config.yaml
activation: "swiglu"
batch_tokens: 65536
steps: 5806
MLP neurons of a small language model. Each row is named by its layer, matrix (gate and up: input weights; down: output weights) and neuron, and shows model dimensions 64-191. Each number is 500 + 40 x the weight over its row's rms, rounded and kept within 0 to 999. Numbers have three digits each. A neuron's up and down rows have the sign that makes its largest values positive.
A block is one neuron, or neurons of one layer that tend to fire together. After each block is what it responds to, as a language model described it from the Wikipedia text at the highest values.

L8.gate74:498482537480426478463484452568536486464480474476538484515494452442571497526481497519562552550470532533522509516465490527509446528482489463509431558435489477435444437513496487464630541469526448522466507526476471511469490542521518492480467540459465475377527395479468470530555455468511560509513541549497454450527477565549565576478451487539537565474487486477503489548459494496459473548479
L8.up74:565536466474516541475540515469502525496513550498487485475502537504502509588528588553558485514509576516517461464483496453471483531586543552465468471546542561549471539426491544494545548472442532432466507473515430574506523457533537445499471546466458535540448502497502491471559436509534496580509576485529548499471552512467482491555537472446424453552500489521509428537525514579457522554486
L8.down74:480531586590467551488478497478543502535515509512452504517492493554585489511493507508510464507506519505514504463483483494436465508506553489478448537527499553510491451485561599534481565503543487554458470472555493552454537468554526535509467482563473528500555534509515518522529528452556521554506571518402480532580472489437515558528450520495520435506539469495498535464409570493476493442450
Description: Fires on the last digit of a multi-digit number, especially counts such as 30,000 members, vote totals, yards or measurements; rarely on word endings.

L4.gate177:576535479420457499453471474510480546476498514556503544541430448457544494530546542464523571566459489498419491516528490507485509542491426553444517489468526540426556505503490480445512544590522443514439559483445527521566512480461527498519501545501448517494469499399437499518497560575537507532528432511481471521507499580465452449453411455503483534519441500510474539521492470481411528461494
L4.up177:525467528475493404503528447491398470459469495509614449527521538480583550609553561485459467438601472495519462544438506464520452467461577512523501470489515560554531501421480447508540523510527526511414479499443534531483567519491485545519531448505505463465478512448499471506426549451491517458475502522479526544483513450553549485447447494508443454542450484526529521475460507489510523538467
L4.down177:475525423454473579512503482476471432433531427462514505514522475509525582561537600507481436480570573512489440467495484463508486536452512495555573481484497537534557492421496507472481487551498524509483504516493501460508510513452428537542536511510454516516508524439440543548495523477516485419490517586496595517479520552509525458498491399514524525536495444540485469437511435513517516375574
L4.gate276:460497500500504480502521541530519498519495611497528494440485542486457528558479405500430504478458545465492598515510495491448535541495581492467537509509507539494493557431485514505474522476520559585537573547539518497486513493510628466496441511466443465468483517505587469500541521504515465485540543582572521511480475576494507466556460495498581518503500539504497522501608509495491527550487
L4.up276:558507502511510467555565483439481476517537529577494497519536496549418545556541529498519547455521475524527480565509440436498479469482478448464524538588494528453545435475543539473535424446559540529411481515453550528475435473470569527538530499528458525523510532479432540468491488507481507526532495505551478440506470531554431584586530508516545508512481457509477540502451530484463466465469
L4.down276:539519491533504483441505508586530511526500541491508481484523480487442531475500522507429528490518550486467532560505516516491445473566447527496555472567515457439472603524419552495543479528538552443468500476530539498504556490473526466523510512542488454559495444502575498470450431543500538490491470459536530500535447480513485554494477560502478494523478557421496538535510497499525529479485
L4.gate305:445498549545442512466479586497500469507520564501534514453466487505550462571558554455531621524512542484474500494459512452485560529494584491411532531527513501478438515470474523544528497484550542506432498497510480490539471465528511492490543476453391544486592517471540520462498535517521473532505502524507456479525425494496435512450505540458532498487463440531445510513515428460386432547520
L4.up305:528503449526427600609500534494477485499524517508518529514460476604461436499551561495523549504525510519485470487501486545506454471524487507488507483455457454516485500451518461411486550424465488520509508507433520462582502451529466511506419475465457485550479584496480470482502485457487487495488512522530481464513474516501477552538462483562482517439547436513467449433523492453441482469476
L4.down305:523503551466446485586431516518513457469511490445559464537490538554465450481485499443540553426500478493468513478513526530470504498529519591549514429502508492517545477483507477548548495483523599479515510490498471465513484527478494535491490511472478461480443485540517530530479454481504573427532545529460478476473492461516501474523546448506494522524522480476489531540427452421533550514495
L4.gate411:487492549512454518563468584534562454504574580544490503556461483486489477493551493426513539554439539516472498542528469644490528563482469482462537531521574523504483529444543525506564553532551496561454587470507443497493510549470568444512512551531479510469543487489523533520503543552541504551515480588523552508488472627489522446465422457555517523510508442479501486497495564457444526535465
L4.up411:500481535487555538546505535573487425469505540519513506511542501567649478497510559518485489503505568591540467506523527517473540512522530441489535491444510475493474519522494498498550495421562512508489488453528438454538491550446515551455422496480483542500484511503453393503430483406503514585529564479542454493492463474449511453524496476500472529497517523496484525514496491503499481479459
L4.down411:518456547588546479491515440523502504476507457458407543538547558528501552493514485413490491486508513581507476487479492546462548433447483513532507472477547526548519457457491489541474541455518496470504463513535487550534448450444533589455482479497487491500486529487492503520601514451501471503494490529513456508515485495480513521556444431482528588551440533501483470559449518464519548446503
Description: Fires mostly on word-piece fragments, especially "at" inside words (Liter-at-ur, Mar-at-hi, p-at-ent) and opening pieces like Pres-, Pat-; also quantity words such as some, most, than.

L8.gate59:432540469432524553542585513464506466542425571559518592493499461494508486486564482531546510513534527401503451477504517548520494556519487504471506554480418517538496526457490476492515579517507464517525539518529448525467497472541520491501497552482493493540478453436544468518500531497426548525519519576545536497482557564471488512540399519475476494494473404527488478510466529557494458548537
L8.up59:519535496483518478524490440444511466546518522514577521465522520411522473470539560464512484453507516458465491485465543558525552503460461542499446462575420488499559549515462463463549534491531520512522491450495463525468525526556600468474505504559564523564545451515558500487576513465491546540573488530497443506540548547437510516513472538419496478460489499517519466488472472528488482487507
L8.down59:494540515515599498489475448405459460563503499570447540481524542501456472487486573461462470506515549444492499466537590548484484522493379532531526501512479589513539468519525521486524522456492539476461499446473469430470477532528526545502510467594542462518493434464429517475541547574402467486545547469486491495529523494451522446507515489474501387487502479506514508441555518521527488501460
Description: Forms of "be" used as auxiliaries before a participle, mostly passive, strongest after modals: "can be seen", "was laid", "has been rated".

L11.gate130:557520514540531550444440518537526514499496503498446521545476515435505473517466544458433519546445479431469523542436504525474586518536522507511500524524448504494441477529489497529560505519473521465548492589571519539484448437532469429489431558546526445489459574482510503510428478494428458480497451498545529497537521480514571428456510523482565549479483497517542504552566543491483530477495
L11.up130:514528487484480514483485532477503570600466496574530550523517534521436403433513441475472489568501545545404549541514512534512522502462524551458505556501473464510504554442465529488535441457485540543502513514493536470494614542560513528452477455422539586571569537469530451521431465504496527461472511502432472483466451512632509494477513497526483472417476510501507483462511531498515494483479
L11.down130:535506461462527509601501451463405504500491513513511455466530520468469482505500550523447494517486498459453525450493515510508587485496482486462446505489481526520548490489459491382539488520534479424500472426483564430519420523451527527419581489502517482522526511547423463494420539506517522497538574505511490509498520483491583514511484601547502482478534499490528552536519470442446493480458
L11.gate246:514533495521424457521486419486605518559504502545504451486483484480480494466537467439490467491468470494512542498528430508493410525534582481440557534487555545502507492466445481496500527519511446522498423568482492476558467538608501498489449463479489554524523569513510441464498523531512509509529521512484572427444473625519549517428513405534475521566554497507504548539484495485481506480486
L11.up246:531423520492491475545468451486464453535516511514531536454456452438521446434531495446533484515527492498455469559493478556557505546473551490452552497515541516478487460485413470453478490503497512552512489589419480560453447438511473515495470449531454543566477434532528525484433460541517552446505502548505561488440474467494510497559458493550536465475582464538481455465457477500474419481518
L11.down246:473506543516502520488472512532514473590414506516488500512566601448383491542473518515497512489479494523493570473472538555477517528536489472560494454510494517466486479507517541532552447506493466499489491504524547545450459459445591477477536506427536523465532488448555513411523435450513540546526497491489499511501494483486499477463505462560504554493581496462583498455461486497434510563488
L11.gate426:502592535477471509474529457458513526585538507544512459524555527486480389492524448425421478527457521435470569514555452528480506548510553548508533521463515511520464463551491552493511518520446451500513492472531490490504445483527535475444453478557437507485539503502495457457489480511497486474559491501443517486595568493530576483466447504417567491510526480551532514474550519557552495459540
L11.up426:507554496538514521593452549500527517507533435536499522578537524476491514479494416495519494467566479498542497594490464492554473519444485477505561563503425475486393515485540471538505521553453516510437505548531521474519463501508552489494479504449473500525499594462551392446534494558494506452535470506451486489547487547500514516477454520482516578520401424476462520523452484552482464460511
L11.down426:501511497497472469518512469518494468535470524514460529536512554443490492502510480540527488496532511520486531469555531569483559515499465573459460511540486512477469448494544514464528503494525498511523453496532538509463486467542533485457531537523492529589537510494475510487500485541514462516568489506492587458487506590508501520485524461568595506556490474558505522457557534507574531469465
L11.gate453:530446525492449515509471464435556484513508501474534562455473491531538550585476497444490424527417471591520495500559478497445574578514565577501493555445473531548484492442474482417466450543517536519524476516518490507492453481459460469484516482476443460491509618449520474525438507543496489485452495536523549537538495579462560450533477508473534566541547460490490538521552482583496479498574
L11.up453:582440468454458450501502526428490478494429483468417490547514512502544494524484461489494487585523535541486500515539499512508428463498561488600465546576440449539452519497576497513480468558512445598491476503500505466517521544540627564494515497442516544518515512475519493515485477593525507591566527466464456491531508573492499532461543505466489567512493500504488504443535438519456514479536
L11.down453:469467560535495552505463487502498472539461462519537498523543541511444491465478437552545510498511517527547508492481540572524510547484492505578443448508514474486563506458470470512466489494508497551431456527504481520478498509563515514376509445526453442548499560448527482515467504580454489536437561544519533499483512498537544550520575472627517545505476493457509540482526494500451535489539
Description: The first word of a descriptive noun phrase after is, was, became or as, e.g. "is the son", "as a preacher", "the most"; also -ly intensifiers and appositive commas.

L11.gate23:511486438499513536487473520503467484538489487478509505464520457539525477545443491480595581535510479450475494566542434502463519532436529518488491585455520522540513462469483546450512494504508478422505505521535482476498503454455472455495546562568512414511498513477519543434556480519492421516490423537486528512466526492459456500524454592489524561448460488477447479506477483501509526435459
L11.up23:524432478539564494427416515543560463498523487507574488524522562472419470512446550538537482507488517502511494472455391557492492473447557595495428543485525531568478469470533533458547559439508513471481518473506508516501509443481427538478518480484490479490524471515400485549483450503462481486569510544455544449465496511512484492526506536515586489472483532557482575471511452516555553474422
L11.down23:542468412487536552576495486489554504499579516470468452449475476456528489546433528465445453524435474392416493524507536523488540464418500555489505434519514506550514569550450472505497531440366478470518494508453436498540458526538463441478486528471463468506478485548520498459502484435511436466534465573484497486548486502518539504509514478515557511492446524461496510477516591533437535472462
L11.gate135:590494417548487477442488524479520536535534489469495532545491523514452504450508515482492519588450442476449546544583446486460602440472506490488557565500425532481520464465470497466491504477429572485526516497624505537486476492444606476461514532482493454594542534514549519514463495519483477453499490555485557503502540548483516519431491460473504540536472573509502463545549484545551474459466
L11.up135:527531471545455556566509491474512511498544505518507500541543506540519514507486570461517548542582416462474457483489427535498491503488497558548526501476553523511586549567545495469467463478483374543429489475474507527538518503520465453503485463568493534493475524513488495454530557492461409454512514548421506454475431537528445470480516514556481468474464548578488520503413550588520573491431
L11.down135:481490485501521537442487470518525507494507446507492546551457486480522466486482487535458459485421518526494598539499500512540567510530489503490570526610513563473497526495535535461464531516486513506530544624517575512535470450512499562498477489526542514494440489549523481444492529404479475470494458607419522487537567591478435542457504484538503528552481511460482519493460475451435533478452
L11.gate421:519585471453516476507537477466478495492498511492585559451508526541507468463457479475449454532523543563452581464541503622427501516528529515506457515433490541506497438481501554464476473508484450455473598460432471588517469446527490499516503595578474449504513489472467562511457531529505523514478445541526542493526487516433462540439388507484541517506539494542484557510518482527494555465510
L11.up421:503538447446539477602550469391494574477574525552528496419501527510550454438466543491449480477521476473438514546455407502479509489538530570495449482512511577525474535534488461464511469449468493536530505539525412431477403543509490455512435492498529529511496540530585507461548457462434452469494448536509437511492522503449542521461530487444512564478472552541473550450475510533455520427479
L11.down421:525547544498469492502495548530483523467473497468472472460480484524507453517469527531472453523538523449529492506435443532554557545472556560503452413461487549526540497454463487502527502494485543504520538552449505490504457463554550550507520464531502527491538523478483478554522423541470416538476464473507481539503521493493504431526483510559582483467540563419466548464531492542536569478507
L11.gate460:504535459512504496516511510448528440532537488497501576490519351523489506561448522482454472494444594461491442423544550563526486557505523585537513561400537510478459506547513507463612454499535522459475517519505457535507559467535502514498502470570459491560515499481459493453460516492507453532504423502474510471525550509454534529554543548530557541444550499555462538504522471512496558511448
L11.up460:460518560586520536476618541501515596501603473597494463516515528522533529500466453453436443503452518456477501501518473496515462493578544586518523471513535595449523596533440437510551483418481562514474525532441506489501448491484489437507556574517427477502488517505491500460561485585524485463526434528491503502481429513471447496527508558544524499516506447537507473515515548463434520466502
L11.down460:503484563493488503500508493542467532557569412502503592508517536448508491523490556550492504421566570437435483531541485572494513497500548470446482487491522543438525477611506577476516483466536493511480481517559530463507584409518587493581531529472580445486502466494468475506558523550521532469467410545528517504537563485488473472477567503539552448489505442480482522498521490522475606578473
Description: Digits inside money and other large numbers, especially the first digit after a dollar sign ($5 in $500,000, $4,000); also dash bullets in infobox-style key–value lists, and occasional mid-word fragments.